{
  "n_layer": 16,
  "d_model": 320,
  "n_head": 10,
  "n_kv_head": 2,
  "head_dim": 32,
  "d_mlp": 832,
  "vocab_size": 2048,
  "activation": "swiglu",
  "norm": "rmsnorm",
  "norm_place": "pre",
  "norm_eps": 1e-05,
  "positions": "rope",
  "rope_base": 10000.0,
  "rope_fraction": 1.0,
  "qk_norm": false,
  "attn_scale": 0.177,
  "bias": "qkv",
  "tie_embeddings": false,
  "parallel_block": false,
  "init": "normal",
  "init_std_qkv": 0.0246,
  "init_std_o": 0.0,
  "init_std_up": 0.0246,
  "init_std_down": 0.0,
  "init_mimetic": 0.5,
  "optimizer": "adam_variant",
  "lr": 0.000734,
  "beta1": 0.95,
  "beta2": 0.99,
  "weight_decay": 0.14,
  "lr_head": 0.0175,
  "grad_clip": 0.5,
  "warmup_steps": 391,
  "schedule": "wsd",
  "decay_fraction": 0.57,
  "decay_shape": "linear",
  "final_lr_fraction": 0.05,
  "batch_tokens": 32768,
  "seq_len": 1024,
  "doc_mask": true,
  "train_tokens": 367700000,
  "steps": 11222,
  "dataset": "wikipedia_en"
}
MLP neurons of a small language model. Each row is named by its layer, matrix (gate and up: input weights) and neuron, and shows model dimensions 48-175. Each number is 500 + 50 x the weight over its row's rms, rounded and kept within 0 to 999. Numbers have three digits each. A neuron's up and down rows have the sign that makes its largest values positive.
After each neuron's rows, "fires on" lists the tokens most often at its 100 highest values on Wikipedia text that the model never trained on. A number after a token or word is its count.

L8.gate510:454459482478471411471531523447520578500487560532473466481576495447468516481417500476477437490495484533531523449552395434414540422536543445469411488522530451535554531482526452457462498504416572498494494593557507543473443387575431575416469534505484499570433504516576525470479501432364574474485509587542485477562526595415487517494621450470500539459490440551485422475493528489507469497553
L8.up510:537532465493495568444501470509513572454468480470523507399513482455499458411478455551489578434554503505420563486597459523414457509492519501565510463498512550483499540602488486501532509537539461396553538441519492563506522433501509482481482531516489564473454430533568485445357496540447506503648430452474515484512487570484444475477515408584486547469445561423479498568587415431520512472484
fires on: "er" 47, "man" 9, "od" 5, "her" 4, "men" 4

L4.gate709:464460506448437549484503528532518527506484507459425466444454409457473536483437563485467433552551525588494456421565577480495560495518478550455593584543499416466494427449511513488476522529523424377604546511453564433559571463555528509519521540505467490551471546486585433439521550433464619475473450451480423446361625479399370410565480530380520568426515523532585563545485584385517493510400
L4.up709:521460487518490394507568432426480483583440510494434575424454442467497480470524557533449578480400507490565449529448537519662461455476528488450479509557557459516507476463515532552471564469597483542493535520396536484445462534532621490449459468485524459504467454419414439535506477549471591546526478498435452477469442546483519423488492481514505520422391480415473471490497478516491516443462
fires on: "m" 16, "ck" 11, "ad" 7, "w" 7, "il" 6, "E" 5

L8.gate314:495579447534539484493463520510489528499565446496627534517507537364449518421536422519446565525532550526523525539479497432564476509483418553492501544440415470507582561545481439578486505499500506591538513436534576604526501403495494529506504455560536467518495447443485515464640466549490386570593577520513536475539484479463525560523493605488524469459613512524471509371448473497524465570514
L8.up314:496513444508525425432504520510468527432523453623540511489482481532600577395486484452459537465412518578522530506419530507573534600424526452479542548573552440486461480536428579493395559559515539548503500552521519496445527458592430482503436443416482515443529500434589617514571552552524521490407534454448449491479469516513570466534510493538505446545556418593503466478595519505509493493548
fires on: "s" 29, "y" 9, "in" 7, "ar" 6, "on" 5, "la" 5

L5.gate774:505553502493571561489479456415505487502523535525446548478555391386552558468463566402462427527471446491479538493480538480516530506504471536474476573514488528446492515485567488531482520553483554454568431511498534436528586452459487457506446536524514528558412556497512494469492473448411438402477550565413468523508458466477446570549533494503490425447501421552494544518470536436519520379475
L5.up774:486406470535448484516459447516480480598559483486502419535581518533484486461401532581538490501580451488595454500571428629579455356521422481457473598377479498461532541461524528458663537413447531491607536504473558474441472571525535463578526465622514520532491474524605543503497489400518514505408467610553476612566533561521438495511423549447512578398532468543418466595472443468438518554458
fires on: "i" 25, "er" 10, "se" 8, "il" 6, "hi" 5, "sa" 5

L3.gate108:538532554505463513449403482484413535484516598530492519522475478462496513524498453539472498466428573495480467514565385514601576569561523432463504507505524601459516531478574492494562479582486444549488455419567501518600476491453519478463453587549590469492498498436530546430571426453449513522607522472507531505507496600553415469486482437496501515426523420503512550484545518519448460482576
L3.up108:514521472444476497526507493508464484505577432385510506556527478529462531519543458459557489478532536546421468537549441449567494611570530541545473576474573511500482532625505464495487494556429494561510471479555518423523450498449508558520515481575593533511498539547546519531545459485536422496626494442470468447514612504496454484537504478449479438528397460490472516546450400522514531502561
fires on: "m" 30, "em" 11, "j" 9, "n" 9, "o" 8, "y" 7

L2.gate137:590565445591543503453435470533464538470534480366498535568481481512465512589473413446486535495501536499462496543509428495542644525570571505490520569527454512468511559491579575379600457507523578549457481495657445529483423426460511428526490598461506454516447447552482581421533458538419452506557560497460549526504548524390418483432463461469502480529509490462500401457522523545521493327525
L2.up137:486496512515457563485455505453487507527469415626470387462515487651507564469499457458472476498451521513530523510471573481524440565514523506524485424545543540387471454435426501509512542498518528464456469522480455574547592529506487415472429486462510602512523504425477566477525472465484557499498455577488519545615506492601518528449521452530519507432653470530476491433535523486489492486441
fires on: "ten" 17, "p" 14, "equ" 12, "ed" 8, "it" 6, "ion" 5

L11.gate685:463488520524629478481523516543568491500489410536448464431506503457486454561581508486380544489519487540547475473494495481532440520431403532574492432553500460583517510475468519486443594545614522512491347587474487496505502504440463448522533473540483521521459444413490625559497510545472531522373478521427465489481571450593468514577515461529531573567474448561440458487470488521444436439486
L11.up685:502523435541587497518529475491549549502535412478432466552555550456471491434490614466412473508561480487390533474435447527456545522474473394536546504498467382512433495526549520523491564559567476514556322486594569554472505440584534409514457559568502571479568474496538514574466502503417505504459492452458462544525526538530494532500476403501567543604479556468420515478409525513497400497490
fires on: "al" 25, "y" 12, "s" 12, "ic" 7, "en" 4, "u" 4

L12.gate788:490557604495505494509513483537517412468568526445485521457587473467499499431490570506527459487527567539463534410534480520461546541494502508426487505490627503536608460577529473440458445583423519573505414556598527475481459382438542445487566564450476529515419457501505547482478443436413482507496441539579510470471451536545501512594418519511478478453465506415537511549461543480552500457597
L12.up788:475408439537490495508488498479458577437635460591413566540497435479496497499542530517539389539485478477470412577582498492507492463510478563466445490408564522411587551489517572446560538482505487495457487383455497489456534395473471424482545531592523495593443549470462508453486463497574490473555484520473445518483533437501422560547432483446563495476511501522429548480569485604551537576439
fires on: " I" 28, "I" 16, "er" 6

L2.gate395:543533508510436455529425527523504486523501575450420543473620484475484579410445489564431465557459500431488451464494436483421417535471520559481528565500468468459557557499486568463485523474538605495467496518538571510508467498414510537516503415450566552424504532469498500440458554500469387500455536512482460511437473566438518505545513429459491491583523402609569431373400526628429486524507
L2.up395:524510511489485568411443559382435500531524522575489507453559472433461550453400516533543507548471516466549462592486478430550466571509475568541494480490532496513486514476477523474498520449428580481512466526456511530474483429534483446535427487541529512523487577453471455555440416568422495417500498491489550468504455520471521441530478435461473638491487488497545454418496415603441521519416
fires on: "T" 20, "um" 18, "a" 9, "p" 9, "d" 9, "ta" 7

L9.gate44:470596466467447472453534431481543518517422551546548535444368543391495523543492521459476565544509527569513568515486546459427521520520477585555535528366569524467443389507488485495461540569555496481521432527430579540493548427497456462469515473401469517495488432528441524506476522488587447467442450503462463541535505496522489486573515454580497548412469555432432434500455485539476484556529
L9.up44:554528459471578548512569389511558493459527479460555508456472484454619533440460591475554479501512535561377551486475537451604470479559520543460477429603491511424506506591480426488481576530421517469416505483533493512483465457510587552476414512484498565458507544471497502512464514559564543610513552580456568455526463421508540523500479496506438496534452440470457440487525508491516546516405
fires on: "," 51, "a" 7, "s" 5, "." 5, "ph" 4

L5.gate580:596415535566468524502451554366444593482584581541443597478527524489464513492493435533499538448480467623548415470476436445594498509540523476536400536521440504507539490530497459586471487545500505490459467475560504553534426453453497548496389520547484371486619488522630527486486487533546525448601542499529537529474508400535470439563455503511446610508436431554486505459468474519416461410500
L5.up580:589489484435508539469502453496508598476534507459535462550518589545530506459451490503429483426543389468429592502446525454483513521500555472511553458647483490478513593520513521501461511461539481565549502547474489579536446491495554502517451542607527553541483430486606515453548479482514509507582448483532501508561520504500598477434542523574543471467455468522537361502538517445558517489499
fires on: "h" 20, "n" 19, "j" 14, "d" 10, "red" 7, "ed" 5

L2.gate182:478470550433580504518560486481486519462429434446514511458528509469425624417463475561499541432584531497511539474533571474517456464478522460564532529522527578538576587503498512540511459542398567537546454542455548535474465509520505421517607540470486423549442417469574488505435412489500519528449484488529547550487465432408476482514437532518468511530481521453514547585422503536563455461482
L2.up182:505381473588528565546557510447446430532471474591469492458593411532573560552510547539507501526494408458469597471442489424501553467445561566549405483439631509406530467581492537495434504469507486434436455570486538503491536428445604459498485494543514549475471608569469541441473534441451401449470495628444446523460531513550539608442413552508541498564545466454437586578515547550432526515503
fires on: "us" 19, "ce" 11, "sa" 10, "as" 10, "fe" 8, "er" 6

L12.gate521:455526499428613461475531506550511517565442509578536583456600568465555545486560393559456412513443567474469504507480397486566666484470461499538437436556518425598500476540488475433487567488511451419463527516413460487474632366500561435588582501539431442536463416412539505544573464555523446571544577557496471529454435448424507502487467505440495494511522553553472506466421474472523533495507
L12.up521:491384499490497441436440543575503474404451524449500497597461471530572445578555524465456534556501498458477456477385456480563442512524472438541445452548477401603423531488524468497418497532470476500463568507483492539462502588491570498571480506491482489406530450542561500542562500499526518450462483444427552476543584420399540506509512452581582467518639429454564503548574432481463481451461
fires on: " me" 25, "al" 20, "hy" 11, "y" 6, "s" 6

L9.gate571:512565448538488515475393442493525517507485552493464564471452518573457474555522534497509443515504572510442543427534501423481593538477418456392523460484588530448523532507509490472555606525518492533610551426529425577466475573531521491439534551516403370497527456450538474489491497574508532487530509536573497529489480516563475452465426494510480430485540469556525506395440509535522530479545
L9.up571:510502506538506544393594477516435499451475485452580468478562590485530511423461493478476563524558463553467579471525520405431546384576459593469471455422671543578478534480566505531522572563444552563482485585393473496457465579575450446444475515431574480561438477471535458481461429553593470476476559488517475511410471423527502466478546485563453554532478602526463459552422403434488475468431
fires on: " pro" 46, "ro" 14, "ity" 9, "\\" 9, "ce" 4

L3.gate55:449457503555531487530576528467516567541518602488429507370563439511462469477506505511529568432462583589554435481530476446523550467549524442411534540580501637598479509463497418525438493530502555573535531600543568530516428421440497538560499491467487450475452538460519461456524464526425507502599438522491459551525516464489438403464482447471464544484502402501465487506411508525489461430482
L3.up55:431568431470414464580476455513560507531586382511600445525508533491483447614444513481497507491578529538484524449539485471467513437529529440539570521467530501419489370483465417482519539465551476466493468540448571546638574517540578526542538476467496496489436480436438433549461481612484517567525496498550411505570586420437555441481514446443552522497477516532415565457539518507564449475503
fires on: "dy" 13, "." 13, "pe" 11, "ine" 11, " type" 5

L2.gate455:482536518514468463579525422488512488456470601527465528448576531488482531528547472501554462521510529477517564473469512452497555458506497576570478496578464446593567523515571512480504472530445635424513477510619407505480484520384501418527569536483555595688514429383588438587462447471484429535515554492480509428502582427541559533530445437618464533544442478518470459535468492495465574501525
L2.up455:548470490557526497540462484588431573502489513567474518488470638475483499484541532498421435404536502501456499583566457502455512491512536557471585414494445438419480598542398533480611525459520480515531563558505490493468543474499483543493487460498485499554477483438481510463473465393447482538572476412490600545559542476521475489547508522411570475544569495607438509555571464549538465530483
fires on: "y" 24, "er" 15, "en" 12, "um" 8, "us" 6, "i" 5

L3.gate174:558542536408450482455429542423494539548499516521510544441523460412427415474545467483472525395459577464524581468598462571557422564526439634542518540506476581529517501464544461550433492470442536481528519481435571634578505517443582458451549471575480518567437441456562461477540488558420523469490491539539548504549470537468546441524563442527551481323489546481462463543432509571609497498613
L3.up174:507553614588485417493510539503477457533521507470509576465492429464420486585535531399498435432505497569488497513544517419508416422398551484491524446511466399485445435549548499414549571425540558503514529546502536548577496594511421399617411545434581445518582543497509522503532542522485486491478448455537420579448498445511476526506443503554485593464403536452472428516548567509465472534586
fires on: "on" 39, "lo" 23, "or" 9, "qui" 8, "m" 6

L3.gate194:549510462579464446426450467497457560437510601382489485499452484542538475594590368536554427521468492506482508480499402520504551537493509431465578453699519488568497493440531485576576417463518466476457517455509469499594525520503482491550451492409546542471503438436493499443453497476373503516509432464537475603421454525472414465572393529430500500585498411513502384439549551541411549437482
L3.up194:551474555480481444497434502502436457544484460559514537526500469582535546415468520448538453522613557511464520563545484510494468498490553542506523474484470569531503485436499477497482550557514509469504453528473515474473487493504558485492472524525531575677556471487533497535457475467549521439466536518542455449497441475494501509473447474519571513484535484536483538542574489559537606508527
fires on: "it" 13, "ed" 12, "ib" 8, "t" 7, "ite" 6, "ip" 6

L5.gate26:476497522580494510507478367529365444502413527439452588468501450571556486532479454383462520514475474501526519487523527492526550521485542555523442470485547517528477443502542500492558582491545564473502420621419552489510574523550418470394620525550513527564426513489554495495509474525538539472469512514524498523384548509406515492547579473494460534486483426514432557530362544524571459455506
L5.up26:484623517586583526560505495426425429564458526459512500542472487526555504463469475431525584463548450494478532415554529597520527447516517537522531425531529402455596455567567502445433437475484550495596471651416597535518405552504454519471570451465489510450517516433416584538483654393602501477518370550553460413594565474509543540554516493547467522498465515531528491487422553449529456519425
fires on: "ist" 14, "pt" 11, "age" 10, "or" 8, "emb" 5, "se" 5

L11.gate533:504555430532594549532440477465425514497507576503514529444558546425537511489475526470495532408504469474571464548485382368465570523572353470539540552535472453495540527469590548438578471479481494636549506501506475501450477328404567535532537361574476506568560471505517563426497545493538496556447492510478456500536456426519539556568498439529515457557476447416497493524461525407482497501510
L11.up533:496442469542611476476463537534443500424534532538402467526545441470514448589491508541511475446452561489591561537500393470459469596541546477548563498518431443522564541518419447489473531474477498528527452509506454504403607521470536493458468482479345526439488457519553492547454562497407516499543464410488544443510556438493417530532578496530519476418568467625523465486521517469523533463566
fires on: " ma" 23, " Ma" 20, "a" 13, "u" 12, "ma" 8, " H" 7

L8.gate194:509454561428552463565495495518465580539490574486593447526450539473511535487590532370581460406494546492449484493489440461545558451504577500411516459562501468396496442423522462514457586506458517502585516497490529556467544456519486479386485429524552528462455551528479571488521476579499539503546464552613509458438424476506500516505529545440431536518517476472584506497487445481532542462507
L8.up194:447494520484548576466558459444467536525526524495588529515535417569441487503561480540554520550573552395566470464434536525409538479524500478432488487558614451519534448524532511489494436667421515457508539510518473482482549531561500626424433489512529483398577423482432480483537500528529525543487523447532503546458441521569479570572462485476467448452546560472523508541538499498504423589438
fires on: " in" 20, "in" 16, "g" 11, "ial" 6, "an" 5, "iz" 4

L9.gate50:594477577483530485498502553505456470534485593434390526450446467532466486426475501481443469492501504476555500430529493465524554641413459527570503460510435513466439607472469511495474485387512554486483476474472467543473476518391514491430413474513539516536511542547550567501471477490481495479536505513571515533578514474573609462496596479427458572578557389502460431468487455448477543369562
L9.up50:491443631423478501542452567474461479484502576488545504438514543443504513486431508557499597447496389511551505469507500450573537508545585557471486573550522512488508530383522529515608513470534541525525520493419478522412538477491548532489575505513533530506467500467522530584535491514456596488542450539506509447600431507574501395464506499503495513545582421522460493541566488550489505474517
fires on: "as" 15, "d" 13, "ta" 11, "ck" 8, "us" 6, "um" 6

L3.gate510:529533459588427540549438475518485473555467511479503477459436498576579522493469516479520547569489492406480451537642549431497471588543480520681527448475440480417441469502561526460437559505561509505492565479447555392592477517418463500564539535459468457553454486543470579411587596516479473507456454514401593454459529560490550565578516510457482500429467558517559562518463506536468522469530
L3.up510:512530585467543514482460478421451515518566455465538597463469535416505546541611522441458499443558471501532467483488547469513541552503464494507408487470540492604436530549540562478542533364492475565468530522544504579493491404457525517452490516520486439509566456514497485401518540482440513499494443546489464517486490554552432486464496501437580524568497408447532531618492533519550501515491
fires on: "m" 18, "w" 9, "mb" 7, " Cup" 6, "ian" 6, "on" 6

L9.gate53:561451547533577522417528430537441503544566495444502440459477376446469573391463487426402437536496507500479508432573484464406541510546465456534443493491535504495528542516514505546573564506407534502520459462400515443527470496485513514510434492435488473418449527522528584447524575441495635496511587486516480504540476476393498467461583478460432536529461552514508462569462427518442486420617
L9.up53:527517613506465545478440450532443569472552478545493463490458431445499447571466397597431494436555433521522525489522586479550476521554401427456486509498422494465510579492492587434576466460441568584435518463511463440434490500599514472566544466421472514481491451444419542464430535439487565560523447402459615435453442535520500449530453494516510479548464501499497482525461530454554510419517
fires on: "as" 26, "gra" 10, "ta" 9, "us" 6, "pa" 4, "wa" 4

L3.gate135:549520504466531570463507533520500490561489571563474540451513488545459391540452475569485589509496526487527494423450477542482444614470504614451475467577503520527558493496504569487360423574475552515479507488456493484554568576474535420457412486414537437568436530498509582527621400535409506568509536595486544478484479497575511489500524499576481522490486403513467503481541549444531525370466
L3.up135:535404516503495458431514476484535521527486487576526512429578458490547612487525522476541427448548534445406428485453519597478609412523561462550563372382491481434490486543456510517501466543576467454430421611561511573449443511480505506519522564509373451515485527498485405507607519441459538444440436441466554506514548501499547416478448520430473529488469494438479531485458493489591496517434
fires on: "re" 32, "er" 28, "u" 16, "ri" 4

L3.gate220:409575464518456443472477525481547497522509496486466469514515457482470503419463471514528500535493547449435566560582532548516475507547536548496429527463499613528520527512557520446527552645496575528493479585571535507559561537513570556430491516564435519474427428451526440497508510528486508463456540538478510529462458579559514572585506340570537574530484476534436491463558526523489471560495
L3.up220:584486473566464551497600430505510491440511511527503491466454565519534511471482509549506479534492577474399492515488592514538546464600581475386549507525529538506609495459531488453458575444476478418511520587466512395507438435436544509547484472444513526369538432564514458473479453500432535510477490427468589526486478447543508454506476494536451460392413521489573444491528461588545533543559
fires on: "u" 25, "ing" 15, "ur" 15, "a" 13, "hen" 6, "ph" 6

L12.gate631:500510408486465403494413454444329475488519479456491411555468500474560485518437499520527485513532491573545446455635455455571495553600473451586474384525505516452549503451454449531575508550400490484417508400567539506500521471522512444515424488611463472529457480456501505505484575512535473524460511528479451455606552477445470513510493555409532529414546523495529423427434505515469546555402
L12.up631:470536506545477633481453508522501486541472463486550489489501521432462468409559481455468434447514519546428482521534502521446571473555476401534541482491450509471560440488545428479488441526539542471530509416609571477594498452508496472510407520578511447525549407428550593506409473465455382473522544483491483458532578511445519574485445562571561535517502477529465535410536467501481461446469
fires on: " w" 20, "re" 20, "w" 9, "ra" 7, "le" 5

L12.gate493:576545494509619541433528580493388541559561474484422530495454564548479536556497593608451479448477546550539556535591407474457492447434475513504500413535464456440523617423478481459622444501448510533485538509467486578557608546460458439536442520487488327519457546468482577485498419520470482583501524534551466538538578561418560488536601558526539508481441477423510460596466541449422534504584
L12.up493:558603453456556565511559485504509518501488476519414529493511514510508467521505528473553614472496581467575603501586389588445517562416538555522498469514434526493523544572491454466546570591496426608545496465419493435574627502482466505530507499454483517576493460448450523443555366496534522495485553487579474523522559511439622526432536505424485498542443613520542496522478448537468603463530
fires on: "s" 25, "th" 21, "re" 8, "ce" 6, "ing" 5, "e" 4

L4.gate718:531504462485416508477492437601468449452463522443475541475399542446529498430578548523512478517452456519488508472551492565425567518498403537442587548492501485490613355549471434542508446514557397489573454413427592496478543472472444441516445482470483512603404413532585505493498537485406464504554518507570564457431450519537555499540476514505548566537531513496497500499518595473493446471517
L4.up718:504393425500459478498442628539488434442509464473474473546555444544495527521466489571463421443301543542585510513552453429510566470454505555423446522535633518430591409492453412465510525460498443490549481553480491432512472536485479457542483501465555565459469536500503384479503475519484539516497415573463443490433506522458417524498536462558622581530462504460449452579485473502469518482516
fires on: "rd" 17, "er" 12, "or" 10, "tro" 8, "O" 5

L4.gate5:492538488472657531533448459467467497415492520476553548443503513505480561531507451456487506482513534531608550476448604544403496404523526462464469522459481504513468543468524492457481487567449548545547452494510518536448462524472524508534454457478564505494444479532568530524546538502512451582488497565515516506518439509508504579533551527522521473538592469517489566476466432546445512488426
L4.up5:577476505547381504473461527463449449480488546557446445419484476493513575468538492544549526459448541540496476514499487455563547558475603381402571504406497560446473460549489554483452563546561422478493527508539528525419462483464481523573547494500444510457417423508530510416607492530371481517552559510475574567480473434513489533468454525516551518524585417549563464440499539547509483522485
fires on: "ri" 18, "e" 15, "r" 14, "ar" 11, "un" 7, "y" 6

L12.gate597:459524490521541404546487460540403567536521488458529418571606490415506540495465484453388527475489386527469511458514472462586525486540475481511439632565526500539487546513575514574516578484489470518541445467511582558467481374446519464367464505524414522506536441629509533463622463425467612504500582520527517521553466473547527570437396497533479538520462495567517545419456449557467467510500
L12.up597:486483489491518381517448540514448498600533564539532529488538466477483494443556493470450540546535435539539478446518555569552557502535565465472410580465455487527438437503420454538482465430483504479511549602470499461538594508585476563514583442597506531418478534479479468483579510548466467411433509581541481508539435464530469535577514551434518593552517431488538536537576521477444537514542
fires on: "ar" 20, "al" 12, "em" 9, "y" 8, "j" 5, "ti" 5

L9.gate49:495532504528494461585455471470494531450525572533560480454522564507448549545432427506452516388532486541529513504529485450451493535510474462501431513499445559516567527432521449514466476517562566526414540436419475525525532467578485399400435560483536391509365483575484451490503439499515461572557516606545505482472444556575516515510510451508442525496527405521494530375423524493595450426509
L9.up49:512519518513467520429513523460444525437550492534468464389459455481535509512478535554556551584448542512459553516536492415491513382556584523538516437487431519543488525489340472527415496556462539517526528445586558512482521496529420382459491470473438532514523561584543398479473429465487473474532382471493567564469527528560566447584446491498442443471582531558419488501542474474523430571503
fires on: "re" 27, " pre" 21, " system" 4, "er" 4, " player" 4

L4.gate260:394453424463583539565362451517461564494522539498436599479561525521480554532524399435520476469584560501549543535482529409561477448506572537482545434574516462452523585562401510518498559448441614455518506482465525574477590552554501487473483496513524443487415502445597522478438463451468456552467551509459565546435505513566520484513511545493575529555543380556506451484420479548551512524444
L4.up260:519518584549493459481466485543537510600562557539543429442552572559499545464539484429570561450533449520536485585480534529500482490466535526523466485496502443519422450460571519489470462508457520557497536531531601466513487426464502459461437490473505477516450492421529497579496530539501560466544602490432568532498467429467499529647555471411489546424541428543466422495498499454505527467446
fires on: "d" 14, "ed" 13, "ta" 12, "t" 10, "y" 7, "co" 5

L2.gate459:557510442535582602488451521543494575521448548525448544444491519435523538525486516508505561512464497478483564557562504561505414482550539464470552540575512578489519438476553591493548422521454538492559525569495584521445488554439475470524532467426513491533403426538525442450448496567400525512456501523477501512485410526498500553563503453521522449468518484581479553523549584512424528577550
L2.up459:430480599516480555476439455553427547528519487487520487619519517510533472526475454461495506507509495430452480482573565515536489467537454560496607450439485555452430552574520577443443581362511591534464587419546516503546487416520498410432593512529529513514626482459411421419473518480435471564497409498477528476492559574447485435483495425418445459547564483429517554482475546569518475514553
fires on: "ian" 17, "il" 12, "ang" 7, "ck" 7, "mb" 5, "ill" 4

L12.gate394:536562493507571489574572524603518512505526461502538448394483490560449476543563402502425488480512550419504501558422459427459562535446443551595525461478430505468565435502619484528459529589546596607454416558486499482561481452465553456487515428500467531594435466444457458495495514376494496595512425524584533541571508439540565593580484532506487491509565441597489424546432542446460497432481
L12.up394:506518471507544457479495426536507432573520426479504506510543513445561486561404466515396588508410520484544518651449542457475505413442370559506428564330503459483435534550477462469531542586511512522525438597478542502467450528477520521523521467543460427524521552474454493456530530382480494565483533462412595488404505464490567528555495514522520513513532487459402503506494505433469455431430
fires on: "s" 21, "e" 19, "u" 12, " |" 5, "re" 4, "la" 4

L11.gate451:433491432508543438461544608368415489508503504418492491435504566518503538606486434547438566425530491438562544484567509533465557531487515550428407537456602599505501546555495506416509439470506459547534517530552536579436418512535508449520487466479459380594472508509409430444507575479524497509457446497550478556577517468445457541496452521551447536514459560498442460444507515529359519493456
L11.up451:519501460435419553539504555476559454552571607478405497494623613445541451476473524385500572471529443448446603421549486559550573446462504523446611573488494553502470380518502465521512516436555555473513460564501467521547510421529496486529566401518513553447500502583471569475567548524543579547481525526522535479546551462541462486498554396475524626544466430483510501492440493455479582471476
fires on: "te" 25, "ci" 12, "." 12, " =" 6, "f" 6, "ine" 4

L8.gate722:579504462455569481605439494464450521498499525592486460507472575478472536485507448423525523523492493493497390440551530506595524467492457439408482493488464467532589592479439488618520511533499542397451453512452489481502423455438543420497411437556491451447489451566524519500622535527530497480516536500516553552596521446511446451509593520474476473512527452583514376539501632468502480529527
L8.up722:495477488568406566556458471486515459404517534499512528443440571477552486480545471573435387506473480492471448540471522514438544503482427446562502491508477527494555447497541494496555525531532500519476495454559446491519539427497532529506485518572580501499504530462646447452474481575564548573537521500451479486572529630571440524468529510560566528529527466368532531501507416494510556501530
fires on: " Sh" 37, "le" 34, "es" 4

L9.gate421:430562449474607484522489510568559501563509543435405508521468479605452486471500508550455563471548505454538508499564466465439508419544401427466481566585521528504544547409439488468604499418481419646584489525399551456581467418552471499551493549504512446434487430450554523443495482511490509512501536454599456507494443592395499534527461463480507538428449468497477508496468517457602477428578
L9.up421:550452399475528601453473441473540496522474488500451633426537523501566459504509424428559427456549420484472504440626516490500473460531524498622479467568494474453470542590479541498489516596565429481447553549579484511514521520445483452516475408494423501434497439517538501416524495487470539501517568471537508488528415548524462491369447510428478591511445503478505460445481428521502463499531
fires on: "s" 46, "men" 6, "man" 5, "ing" 4

L11.gate799:521462372553557479492494421511556525496426503496465422413491537420513570593460526544477522495410456462457515454526547421433573562528494461501532522528607530533594544403539449526475470498524478427521524443538512445494495444397499437477460483513527437495478491588500398474545497484500550604625457429591555514427469544452549514496552535489494493480462489446545409519477493579550508479502
L11.up799:481523456552524432504495470497546455498520525482521388463438523482539539552512482495424613515436508455473480539475534513484461523514598458544519483441580508508521516468500473497479484483548546565489578389574560619591406481428495511460509505405521492485490531440524407548524490473401534440548496495597578447481375520469556466461557454597497487586501468502525513574490594497467487439511
fires on: "d" 33, "s" 20, "c" 12, "it" 10, "re" 5, "ed" 5

L2.gate287:444630504548491556435571533484513507542555488525504522582474511451441597510495560416533502472612584602506579519508474544546598495351470440543541493467541559493533517452383490459492491569550401448621544476424480552482524538559550416377526433500497463447522459552431509498547516568478623521535504561522586540435435481473529499600579608456484461567469519474490505426473533591511495448536
L2.up287:551530580564543497406578497494442449443508560466394483513476501557475592540435542554479543498522533542467564491432483452473511528488440566435475489469512499507473520483500451463504546455458494501523464470434571509418530570484491477449510519414464396499522551519452442521553549490474487492513479464625478537439488532510543418553464495472498453516539419524503506433582430488442527495527
fires on: " pro" 44, " Pro" 25, "ro" 23, "br" 6

L4.gate820:459498503565493518430448482554395505489441548471456602488535499564516521503511490499465563438498492449514409471551486530448482589490443571501424501455589578488518552485531441493569407564568479517401466507412427522572528450530482426583493545435483500464461492592482443520537421529545527523509512534480530500302495532457498503520506503547409469461523459542402502473441500676569512520490
L4.up820:507500574488594379471515509540481530488433533505595583539445498450488533503618607522436557471509440495451580499511526523496519518463492466542495575617602498397437455443501530430504521521560476533519468555530580470494598554493531502376576524529551456521482521511518383527565566552528503535474593549481435465550576543485540554486561510504567463450545456501447473533448564552554481517558
fires on: "se" 15, "ion" 12, "ron" 10, "ress" 8, "c" 8, "ist" 7

L8.gate212:574526553551613452424537482489571501556531476448548469398452515574513607473566511506470474511475468590495639502438492522496527497576462558560504440551537494545493444496442637562484544542480488437448415508606479473505443486478555530496388551569544551517407536439476551501471512468431495483436549461502536477557532542495530483484499536499496478539557514538548491445463514458492500486487
L8.up212:453529463514457471506484479532453567498554500550537524441384572551546506457451442496447538502520502546495546416456484458484485471418392550385479451487476393530465622508484482540444431461507446506567480526507550488536509485524470504527455469539506515413506589523508534419473393495490482488475400464480544486528518515399506533543448443497501490567524524459427480454458489495443449389501
fires on: "al" 23, "y" 8, "or" 8, "th" 6, "iv" 5

L11.gate27:494535431542467527503466474383450513533508450581474510486517538589438502494548442536425507420476544501541523500526466467552493424536446572473466480445465497436553486552481567576496379535466548477468558524591478458579520433501443531443424491542597504554477457527492523542397421482417520602525441506552628540480599536509415411495483394453478452492536591574570494512401520486519477514534
L11.up27:489448409419550472534526417489537558487527443502577450594463474583369512538443524472518449426429469465501458537505453428539469530506575563486459573464524519511480513608470529439414555568548461521476574561381554519495462500390490605465494578603620557520487465562498432578444601380563489536515518584474542460486542442471546553430575540501421520579486512555527466511527494530471575537549
fires on: "n" 30, " re" 27, "d" 5, "l" 5, "t" 5, "m" 5

L6.gate573:475447540406580545555477462565550534496498499529538483476468421359467445440522489493510439442509442478546511477408497500529442405567509511441438596582470558527465515431395554528492449540502471533499515500479508570533557495444555450568481491571488457545472488599456506491523492506467538546593440557501549527601538524559430490469571478504584491444529521542451404457463512528543484540473
L6.up573:603553545571491460444514581571489536567480578544533501507536474476492538641514408469601437361500554525393568556559564476486542454523547445504550517465526421562525466448491495409488605441518543465575487507387543501500510521517537492561520526548506527516535426498568549445606483425483514439341578503511422597559518459563525492598495541477608485530463483533493515484462542543515478529483
fires on: "an" 24, "li" 15, "ne" 11, "par" 11, "or" 5, "lo" 4

L4.gate586:484530532457479484568500515490482378562433501543516453472523459531407549506529547485505462366516524570563558527547522476611526418487507468395469594583534443564498537516445573471484522393449479470566522392475518489566513503461528574447537476538547456425460538483588504589513558473505611618460509543538487518494526428527450542601489471504570454458576499553507523503408583511484529445501
L4.up586:504487485565517452519507478449408443553533347536481468468445510404489576534448551448543400498630509419526455543428504568566503475418520424461501556593531442525586458479439543541442570457467439545532512528410519458432535509551462502467433471573460524460503546500548529531493476509463523518508507539424525497465416507579486457631488512557485463499528429498496504509459418412518497500553
fires on: "an" 14, "a" 12, "ta" 11, "ad" 11, "w" 10, "op" 8